config.yaml
n_layer: 12
d_model: 640
n_head: 10
n_kv_head: 10
head_dim: 64
d_mlp: 2560
vocab_size: 32768
activation: "gelu"
norm: "layernorm"
norm_place: "pre"
norm_eps: 1e-05
positions: "rope"
rope_base: 10000.0
rope_fraction: 0.25
qk_norm: false
attn_scale: 0.125
bias: "all"
tie_embeddings: false
parallel_block: true
init: "normal"
init_std_qkv: 0.0274
init_std_o: 0.0
init_std_up: 0.0274
init_std_down: 0.0
optimizer: "adamw"
lr: 0.000593
beta1: 0.95
beta2: 0.99
weight_decay: 0.37
lr_head: 0.00494
warmup_steps: 360
schedule: "wsd"
decay_fraction: 0.576
decay_shape: "sqrt"
final_lr_fraction: 0.0
batch_tokens: 65536
seq_len: 512
doc_mask: true
z_loss: 0.0001
train_tokens: 639600000
steps: 9760
dataset: "wikipedia_en"
MLP neurons of a small language model. Each row is named by its layer, matrix (down: output weights) and neuron, and shows model dimensions 506-633. Each number is 50 + 10 x the weight over its row's rms, rounded and kept within 0 to 99.
After each neuron's rows is what it responds to, as a language model described it from the Wikipedia text at the highest values.

L5.down2270:65 59 30 49 36 48 46 42 46 57 28 49 45 56 37 44 48 60 55 52 64 62 57 49 53 21 51 55 67 37 47 54 54 48 58 61 65 31 49 32 67 58 45 46 60 68 60 57 44 34 57 51 27 34 48 41 43 43 44 55 47 52 45 51 51 52 38 49 38 30 38 24 51 43 47 52 40 55 38 43 56 51 39 51 42 44 38 62 50 38 28 50 49 57 49 38 48 45 55 42 51 62 51 63 46 53 60 53 45 45 58 37 43 35 49 50 22 61 61 56 53 58 41 54 55 48 47 57
Description: Quantifier or first-piece tokens

L3.down1090:50 32 49 55 48 52 50 46 44 34 63 38 49 56 61 68 50 49 57 60 28 65 42 47 42 49 46 61 43 53 36 51 37 50 64 59 55 56 40 50 48 61 47 61 43 45 53 57 47 47 55 48 64 52 44 42 55 51 57 42 50 50 38 58 50 45 44 44 55 48 62 68 45 62 34 66 47 72 52 47 65 48 51 55 69 41 64 42 56 69 34 56 63 57 49 38 59 26 62 47 43 37 60 48 41 53 47 56 56 67 64 50 46 51 56 31 45 55 52 47 64 61 53 58 51 47 30 53
Description: Word and number completions

L3.down829:60 41 59 75 61 57 39 56 50 31 48 54 42 31 52 39 40 40 58 45 49 58 58 77 43 41 40 43 44 42 45 75 43 46 61 45 39 61 34 61 67 38 54 60 42 49 57 62 42 72 48 37 62 60 47 44 55 42 50 43 53 63 54 48 46 48 65 30 48 63 43 53 35 58 68 36 60 63 51 72 44 38 55 59 46 64 38 38 41 48 42 64 48 47 42 57 50 59 48 39 38 59 55 47 59 58 55 58 43 33 58 59 50 19 46 56 35 54 44 45 45 36 48 43 44 37 42 45
Description: Modal adverbs, word endings

L5.down1543:40 58 25 42 41 54 37 65 67 41 52 49 51 41 33 54 50 39 45 43 51 49 43 52 42 30 54 45 69 52 57 39 56 47 37 48 49 48 43 57 44 39 54 41 31 49 43 51 55 52 39 57 35 43 49 26 54 51 52 50 40 53 53 43 49 67 36 43 41 34 50 57 65 39 51 46 41 41 51 58 70 60 54 53 35 64 40 49 51 48 65 52 55 57 46 52 42 55 51 26 50 74 45 50 52 49 27 41 53 54 55 55 42 57 60 63 47 42 47 54 54 60 60 51 30 27 48 47
Description: Digits 8/9 and place-name ends

L4.down100:62 53 34 51 53 54 45 43 55 62 55 45 59 48 54 56 07 43 55 39 40 33 71 45 43 49 51 50 46 42 30 58 49 62 56 43 45 51 38 62 48 48 44 57 51 52 41 42 32 48 48 39 65 45 48 52 61 51 51 60 67 50 56 62 57 48 44 50 62 58 37 23 52 56 55 54 38 57 41 53 57 39 68 52 38 50 62 68 52 62 54 57 45 40 46 49 77 42 57 44 51 59 62 54 46 64 54 59 47 48 58 58 49 66 90 72 51 34 60 50 50 36 40 72 46 37 42 61
Description: Word after determiner

L4.down1637:50 42 40 33 54 64 41 54 36 56 57 52 51 40 35 59 51 56 46 50 52 58 53 67 67 51 24 53 54 69 58 55 53 52 52 56 39 51 55 54 50 61 67 40 37 40 44 56 26 53 46 44 50 62 56 43 50 52 43 68 66 45 44 59 50 43 60 41 50 39 57 53 51 58 50 49 43 45 39 45 49 27 50 47 61 50 63 45 46 45 46 71 58 44 46 66 39 59 71 49 44 47 62 45 49 58 41 46 56 33 40 50 50 33 65 48 47 61 35 51 54 38 51 57 58 59 32 70
Description: Mid-name letter fragments

L4.down515:54 52 41 53 50 65 62 42 37 58 55 63 37 22 65 53 49 49 44 48 67 41 51 53 42 47 56 44 47 48 51 43 41 57 53 62 53 41 76 74 67 51 55 65 64 45 43 34 62 46 50 48 41 57 39 59 44 54 59 58 43 64 54 59 44 72 35 51 38 41 57 58 44 74 47 45 42 45 34 42 67 59 54 52 60 41 60 51 40 47 43 46 27 47 49 37 54 46 48 53 46 49 64 35 70 44 32 58 46 55 46 48 55 46 43 46 56 61 48 43 44 49 52 40 64 51 46 56
Description: Role nouns ending titles

L4.down1938:45 43 46 62 47 54 48 52 42 48 55 42 50 74 58 56 45 41 28 43 34 42 42 47 46 53 45 62 44 47 26 40 46 71 41 37 41 29 42 42 56 42 31 55 54 53 32 52 60 48 67 42 49 59 46 43 52 52 39 37 47 53 49 44 56 63 51 57 56 49 35 51 45 84 50 51 32 55 50 37 51 43 54 63 46 53 56 50 43 55 41 39 66 50 67 44 52 56 45 52 55 51 49 50 61 59 61 42 51 50 49 49 59 52 51 44 41 75 51 26 40 43 53 57 54 48 55 49
Description: Predictable word completions

L4.down1468:47 54 65 68 48 55 30 57 67 49 53 53 33 49 54 46 55 38 44 48 49 71 48 63 47 45 56 51 39 43 47 50 46 56 51 42 52 59 38 66 66 55 55 53 42 34 52 62 33 53 37 43 59 40 50 46 74 46 56 48 52 62 46 57 36 47 68 30 75 66 43 54 45 62 54 43 54 57 41 43 42 53 38 48 48 46 43 50 52 40 60 65 56 61 51 50 49 53 42 53 53 70 80 45 41 47 50 50 41 31 54 42 60 62 61 46 30 50 55 66 49 61 57 53 51 43 33 49
Description: Mid-word pieces in tables

L3.down2244:52 50 41 50 67 60 42 46 45 45 26 50 41 54 41 53 39 43 57 42 56 50 36 43 58 60 47 43 46 50 44 57 45 42 51 37 60 38 52 65 38 56 62 33 65 38 56 61 47 62 46 48 44 55 68 45 59 71 51 62 49 44 47 45 52 53 60 49 54 49 44 35 51 50 51 64 49 48 41 38 57 49 44 59 63 53 69 46 39 62 40 44 47 46 37 52 53 42 67 59 58 53 60 45 40 58 55 45 41 54 34 57 54 45 61 54 53 51 59 47 33 46 50 43 57 55 58 57
Description: Word continuations, post-verb words, score dashes

L4.down1569:56 33 73 45 49 46 52 30 45 52 61 48 43 59 69 42 25 50 63 39 23 61 49 51 39 42 70 38 41 55 40 44 64 74 46 39 65 70 48 42 53 65 65 46 49 72 51 59 63 59 50 40 60 46 46 42 47 51 41 46 43 50 56 57 66 46 53 34 58 56 46 63 56 35 33 54 67 59 41 63 31 66 39 48 41 37 77 54 50 41 52 62 52 61 34 56 58 60 56 42 59 51 34 52 41 39 66 39 67 57 42 49 45 51 36 53 45 47 43 45 62 55 49 58 65 47 35 51
Description: Name-internal fragments; "ever"

L5.down1395:50 51 41 56 48 42 45 65 68 46 48 54 56 47 41 41 56 44 43 41 63 42 54 59 65 39 36 57 53 47 56 61 45 62 48 69 50 40 46 71 33 45 68 60 40 41 54 57 47 54 43 54 56 48 43 58 36 64 59 64 50 48 54 58 55 51 43 34 70 49 49 51 58 44 56 56 58 50 67 35 67 36 47 44 43 43 54 49 73 62 54 49 57 51 39 47 62 45 60 56 60 56 67 40 53 33 47 48 53 55 56 48 62 48 58 42 50 47 61 43 47 40 43 55 55 55 30 46
Description: Predicate or appositive onset

L3.down302:68 32 49 47 61 43 46 48 57 27 50 49 24 56 57 43 36 55 50 55 45 68 52 51 34 50 51 64 42 31 36 37 47 48 45 39 40 60 46 42 51 51 67 49 64 49 47 78 48 70 53 43 59 47 46 65 42 57 53 48 49 39 66 43 50 49 55 48 58 60 39 55 46 51 52 71 60 40 32 33 52 34 57 35 49 61 59 18 40 62 50 40 49 49 46 65 33 48 71 58 51 60 49 53 53 37 64 55 42 45 58 55 65 51 48 58 41 33 42 52 45 58 46 44 47 45 55 37
Description: Predictable completion tokens

L3.down1285:48 54 48 44 56 59 43 51 49 56 44 42 35 48 57 26 55 46 37 47 46 59 62 33 48 59 44 53 49 59 58 53 46 76 31 36 59 49 07 53 59 54 52 56 54 59 60 28 62 52 46 52 38 58 51 57 45 38 36 50 61 43 46 43 58 65 44 57 40 40 63 59 48 62 47 46 58 69 78 47 53 62 46 34 77 36 34 37 50 50 54 54 62 67 72 51 38 44 58 48 42 27 35 60 47 49 53 56 51 62 45 53 58 40 43 57 46 50 61 26 41 59 71 41 43 50 38 56
Description: Word and number endings

L4.down979:47 42 64 49 53 67 47 42 38 40 40 60 51 51 59 63 53 55 62 63 29 51 54 46 57 84 57 62 59 54 53 44 47 68 51 44 57 61 45 44 53 44 57 48 42 43 39 58 56 54 49 30 39 55 58 47 43 56 64 66 54 55 41 47 44 51 34 58 56 54 47 47 48 45 33 37 64 49 49 66 44 52 49 42 42 65 54 56 60 39 61 55 63 37 48 69 34 50 48 49 61 56 39 52 38 42 60 49 64 47 44 41 42 69 61 52 57 52 41 39 50 58 40 46 37 41 45 75
Description: Mid-word continuation pieces

L4.down1339:66 63 56 49 70 66 47 55 39 58 33 34 41 26 50 43 60 44 50 37 56 48 59 61 54 32 49 47 56 47 47 32 52 46 65 45 62 50 49 46 54 35 45 54 54 53 55 42 58 47 46 45 53 48 38 44 51 53 41 47 51 34 67 57 31 46 38 34 43 48 59 41 43 51 44 46 54 47 54 51 48 45 40 57 56 57 44 41 51 55 54 46 42 59 57 33 54 54 62 52 50 59 54 46 53 74 50 50 45 32 55 48 55 34 55 46 47 56 54 52 48 47 39 52 53 49 50 37
Description: Prenominal modifiers in noun phrases

L5.down1945:64 52 48 61 63 48 51 66 49 47 36 53 51 50 52 43 43 40 49 36 60 45 45 48 53 45 40 41 46 56 47 34 39 68 53 39 49 57 56 55 56 41 62 63 32 48 55 69 34 51 36 22 62 56 43 50 42 57 56 46 54 49 41 61 53 38 34 36 56 56 47 52 54 40 56 56 47 46 46 47 46 34 61 45 58 49 52 59 64 45 42 57 41 59 51 63 63 61 69 33 60 58 49 53 45 59 41 53 56 65 56 44 41 65 56 61 42 43 68 48 35 54 35 53 57 51 53 59
Description: Digits in model codes

L4.down2304:63 44 45 55 64 61 46 49 48 53 35 71 52 44 43 67 52 65 63 64 50 77 50 60 40 59 38 48 55 53 57 51 60 58 61 54 52 43 57 51 63 65 38 46 42 55 57 59 39 41 54 52 45 58 47 54 61 45 49 46 48 57 51 38 49 57 56 65 34 36 51 41 53 53 40 61 51 49 64 36 52 65 66 45 45 32 47 61 37 66 54 45 61 56 50 56 48 69 50 49 40 53 53 46 45 60 47 45 47 53 59 60 61 45 51 29 34 60 50 54 49 54 23 38 30 37 63 53
Description: Mid-phrase continuation tokens

L5.down195:48 60 56 56 58 46 49 59 50 66 41 36 29 43 46 44 74 56 39 42 54 38 39 37 36 39 26 53 53 37 43 46 54 51 57 46 44 59 50 49 50 51 50 46 52 45 57 45 69 45 73 55 41 35 32 41 48 56 50 54 55 49 56 51 50 40 39 31 52 49 42 36 47 43 59 47 43 38 45 57 51 33 47 62 50 51 47 57 64 67 62 50 24 58 52 45 50 50 54 50 47 61 54 45 46 49 47 41 44 50 59 49 44 47 49 72 46 49 56 56 40 51 45 63 68 36 55 55
Description: Determiner-following modifiers

L5.down892:63 45 54 43 53 49 51 36 36 51 49 44 34 50 45 54 53 38 48 51 47 44 60 68 29 54 39 44 66 55 40 46 46 35 49 49 40 71 60 46 55 44 64 42 52 31 47 44 27 43 43 49 41 58 59 66 52 58 69 42 47 43 44 39 56 52 31 67 37 40 59 43 43 49 44 68 55 64 60 37 49 45 42 53 53 49 57 38 55 38 56 62 49 42 59 61 46 56 66 58 51 61 50 56 44 63 61 63 55 66 55 52 44 39 50 53 49 43 41 52 38 40 41 44 42 51 40 43
Description: Word-completing pieces and digits

L3.down2116:65 48 51 43 51 40 52 45 54 53 37 42 42 48 65 65 50 34 55 41 49 49 66 29 54 64 56 46 55 56 47 59 59 60 49 37 61 65 57 50 51 48 65 49 42 52 60 58 68 40 39 36 64 33 57 50 47 53 43 57 62 43 31 62 19 28 65 30 74 42 69 65 35 46 49 52 59 42 42 52 43 42 40 35 63 43 50 52 59 64 50 40 57 47 57 43 49 47 48 51 40 52 47 47 34 36 56 61 39 55 74 53 62 50 46 40 63 47 56 50 63 50 47 61 57 61 57 53
Description: Second word of sentences

L5.down1119:57 57 43 48 44 32 36 53 54 40 70 41 60 48 51 54 44 48 38 50 63 47 72 47 54 54 46 62 51 33 46 61 30 33 69 49 56 62 61 51 41 48 59 41 43 48 46 59 57 50 44 34 79 37 63 74 48 51 49 54 68 31 31 77 29 57 62 72 61 50 52 55 70 40 42 55 45 48 51 44 50 51 56 37 53 47 45 41 66 51 61 51 49 47 42 56 51 56 51 51 48 49 47 53 45 48 53 52 45 45 54 74 50 61 38 77 44 36 45 62 53 48 38 60 40 39 50 53
Description: Number-completing digits

L3.down2434:53 28 54 48 39 35 35 30 55 65 46 54 44 56 45 50 65 55 57 40 31 33 42 55 56 65 42 45 50 50 45 48 62 63 45 65 46 53 50 47 48 28 40 55 45 50 41 45 69 51 44 42 43 43 29 45 46 55 38 44 36 53 59 53 50 48 53 51 43 57 48 51 47 50 39 64 44 67 51 50 57 44 53 47 31 42 29 47 54 55 40 53 30 61 34 62 53 51 60 56 62 63 53 48 54 49 35 49 55 46 44 37 48 62 53 57 64 44 52 47 37 37 60 56 56 50 58 58
Description: Noun-phrase opening modifiers

L4.down1791:47 57 34 62 49 70 61 66 53 58 44 53 32 38 58 43 57 64 57 49 58 55 48 56 47 37 42 62 69 50 58 46 37 47 48 45 60 42 54 53 54 44 41 45 51 55 55 35 59 46 62 48 77 65 42 50 45 47 25 57 41 51 61 64 49 50 53 57 72 33 59 49 61 39 50 62 66 63 58 46 28 53 57 51 51 41 43 26 41 32 56 54 38 43 49 46 54 42 55 38 49 40 42 40 46 53 69 44 64 39 53 72 49 55 43 39 61 53 38 42 55 45 56 43 49 48 50 40
Description: Quantity determiners and numbers

L3.down561:48 43 41 43 42 40 47 57 61 41 47 58 43 48 66 40 47 49 52 13 49 49 47 50 55 47 27 48 43 55 51 39 42 59 57 46 48 63 51 37 40 52 45 64 41 38 55 50 72 59 55 42 51 45 51 18 65 35 57 55 45 39 68 50 40 53 50 53 66 48 57 48 51 36 58 48 56 54 45 48 40 53 38 43 54 57 58 36 67 42 52 41 56 76 30 56 40 52 63 48 64 54 61 50 57 44 54 48 53 58 53 46 36 56 53 41 36 51 54 68 35 56 44 43 74 63 20 59
Description: Clause-initial quantifier words

L3.down1996:52 55 51 90 37 63 44 43 53 54 42 69 50 62 55 53 54 50 40 57 58 32 48 56 63 54 54 60 47 41 30 45 36 56 33 48 57 44 40 44 55 51 39 47 63 43 23 58 54 30 47 49 55 34 48 52 39 43 36 48 48 50 44 52 48 54 60 65 43 49 46 43 55 39 48 46 47 63 50 49 48 40 51 53 47 64 27 37 34 52 48 47 54 45 57 33 43 40 49 73 53 46 52 51 43 54 47 53 47 53 52 34 48 54 44 51 62 52 60 45 50 48 46 39 48 62 71 46
Description: Codes and passive verbs

L4.down961:57 51 63 59 57 45 45 58 63 75 68 55 61 52 47 53 60 45 39 71 34 43 60 52 51 38 54 56 53 42 41 36 49 59 62 64 58 45 55 59 50 52 52 75 36 54 54 57 54 54 56 63 52 49 53 57 44 50 43 33 32 55 36 62 45 87 51 43 54 34 57 49 40 63 50 77 35 34 52 56 30 42 48 56 49 37 39 53 44 40 51 51 20 38 39 70 42 49 63 52 56 46 50 34 61 64 41 46 51 59 46 45 31 54 61 61 49 42 44 51 51 43 65 67 51 34 36 47
Description: Word-final subword completions

L3.down862:46 58 45 46 49 46 47 41 51 51 34 42 46 46 41 53 44 46 54 50 40 55 50 57 55 61 42 55 43 56 59 71 65 61 60 41 49 54 79 47 52 60 51 52 37 50 41 61 37 33 72 42 43 47 35 54 29 32 42 45 50 36 69 47 55 34 68 58 50 38 62 36 38 57 34 39 68 32 41 62 36 58 55 53 36 41 57 58 51 56 53 35 71 49 31 65 41 51 42 53 46 32 82 45 54 49 54 49 58 50 63 37 44 62 51 57 49 33 67 49 47 44 25 71 56 54 53 41
Description: Noun-phrase heads, name fragments

L5.down397:62 53 41 44 53 70 60 59 62 64 49 49 51 60 50 45 54 53 47 44 45 67 52 43 50 48 35 56 60 57 60 48 41 66 49 47 52 51 68 52 58 49 51 59 51 49 47 68 37 80 65 48 52 29 51 57 41 41 53 59 42 59 33 38 54 43 43 46 46 35 28 72 53 50 53 66 51 65 66 57 45 63 42 29 62 62 41 53 51 45 43 53 50 55 48 55 44 33 59 37 40 54 58 57 26 47 56 41 34 46 45 48 34 57 49 54 55 52 60 48 53 57 43 40 39 59 62 47
Description: Biography continuations and name fragments

L5.down701:51 51 49 47 61 56 57 76 54 63 40 43 45 60 56 40 47 51 44 32 43 61 58 62 44 40 57 45 38 49 34 60 75 64 42 47 50 38 52 70 55 44 41 41 53 39 42 49 41 47 50 48 50 32 51 62 44 38 66 33 60 47 49 38 42 45 47 52 59 56 38 64 51 35 47 53 54 44 60 54 48 47 63 52 60 45 39 39 48 50 32 60 61 55 52 54 63 40 61 45 45 42 29 50 40 53 66 44 56 49 55 54 53 49 43 53 29 55 45 48 45 54 33 75 61 35 30 66
Description: Early word pieces

L5.down1907:60 54 64 40 66 52 61 44 46 57 63 56 49 53 45 58 55 39 57 40 75 63 36 49 50 51 59 33 59 46 51 55 49 40 54 63 36 44 63 50 66 46 63 61 35 53 48 42 38 39 42 56 46 52 43 49 46 64 69 50 51 53 58 34 40 50 51 37 45 59 51 49 47 57 55 65 36 41 42 45 54 51 27 47 57 49 57 71 73 52 57 49 43 64 52 53 51 65 55 61 45 55 67 39 55 58 27 60 30 45 55 55 58 53 71 54 39 65 59 64 35 42 52 43 39 55 48 43
Description: Occupation and rank nouns

L5.down90:50 45 52 37 47 47 55 54 40 68 34 52 41 48 55 38 46 45 49 46 59 55 60 49 45 51 46 40 70 41 34 40 46 68 47 60 42 36 58 46 62 52 54 57 38 46 37 43 56 42 42 42 45 53 52 54 43 39 57 51 35 65 52 32 41 57 57 77 40 59 69 51 64 46 70 59 48 50 48 63 45 48 41 51 61 50 56 19 54 58 54 52 75 37 41 54 50 57 45 22 70 36 38 44 59 51 95 54 42 34 64 76 39 33 77 48 53 48 50 46 46 42 32 52 49 56 39 53
Description: Final digit of numbers

L3.down2095:40 47 49 40 55 54 46 47 48 39 62 40 45 34 44 58 39 34 48 51 32 71 51 54 58 48 45 49 47 73 73 39 53 60 36 55 40 40 57 48 50 39 53 65 48 56 40 47 48 35 51 48 50 41 43 41 56 42 61 34 38 52 51 52 43 50 44 52 64 58 49 50 49 57 35 41 51 43 55 60 64 46 55 50 50 59 49 41 40 51 44 61 68 48 48 54 62 57 50 30 49 62 45 43 62 64 51 59 59 46 38 36 49 74 50 47 45 53 28 50 38 52 60 64 63 22 30 44
Description: Name pieces and table digits

L5.down2519:46 37 45 61 51 46 52 44 53 58 41 42 44 42 46 29 53 66 63 41 53 43 45 59 48 53 45 50 61 62 50 49 41 53 38 47 45 57 56 32 49 41 44 52 28 59 53 37 54 63 57 50 35 47 41 43 50 36 55 62 44 61 60 53 62 48 46 42 54 68 54 54 52 55 53 54 36 44 48 66 49 38 46 53 45 47 60 66 62 46 49 50 48 42 41 53 52 45 63 55 58 77 72 48 39 37 52 52 44 43 42 50 42 49 47 47 66 58 56 48 34 44 46 46 61 60 51 79
Description: Mid-word verb pieces

L4.down2086:41 49 48 32 36 42 27 52 40 53 48 46 34 47 36 49 51 55 44 34 58 49 52 66 58 58 46 47 62 55 69 35 58 61 42 48 40 22 51 50 52 49 46 58 54 42 50 41 48 29 26 51 40 58 51 49 52 71 59 45 36 59 47 53 66 28 42 48 41 42 52 61 52 70 50 50 51 70 47 59 55 52 42 49 58 56 50 44 55 25 50 56 60 50 42 43 60 42 53 53 54 46 62 37 66 59 54 45 41 19 35 55 45 52 61 42 54 47 59 58 44 48 83 66 81 42 48 49
Description: Passive past participles

L3.down1529:47 51 46 54 39 54 44 46 49 60 56 46 46 59 50 66 51 48 54 60 47 37 51 54 34 51 63 50 63 58 59 50 52 51 49 49 46 56 41 40 46 71 55 33 45 49 58 44 56 43 59 68 73 74 59 70 53 51 52 67 57 51 51 21 54 53 50 57 40 46 59 55 65 61 49 42 48 51 49 45 49 54 67 53 70 59 40 12 66 56 35 36 60 43 46 54 50 61 41 57 37 17 33 40 53 53 53 45 44 48 48 43 27 41 67 47 66 55 60 56 66 38 35 53 44 58 45 36
Description: Final word of noun phrases

L4.down2345:63 51 58 65 45 43 38 44 55 46 56 62 49 52 56 41 49 57 53 65 64 48 46 51 39 41 50 42 39 63 50 42 46 37 48 66 54 44 64 57 45 52 62 49 61 53 74 54 50 59 44 31 47 42 57 43 60 52 54 57 65 52 42 64 45 58 40 55 62 65 32 47 53 59 68 48 39 55 53 38 52 30 51 43 46 50 55 43 55 44 53 36 52 50 47 41 39 47 62 52 52 48 58 51 45 56 51 48 58 43 65 40 60 48 59 54 37 54 45 37 43 44 53 20 36 58 69 82
Description: Mid-word consonant fragments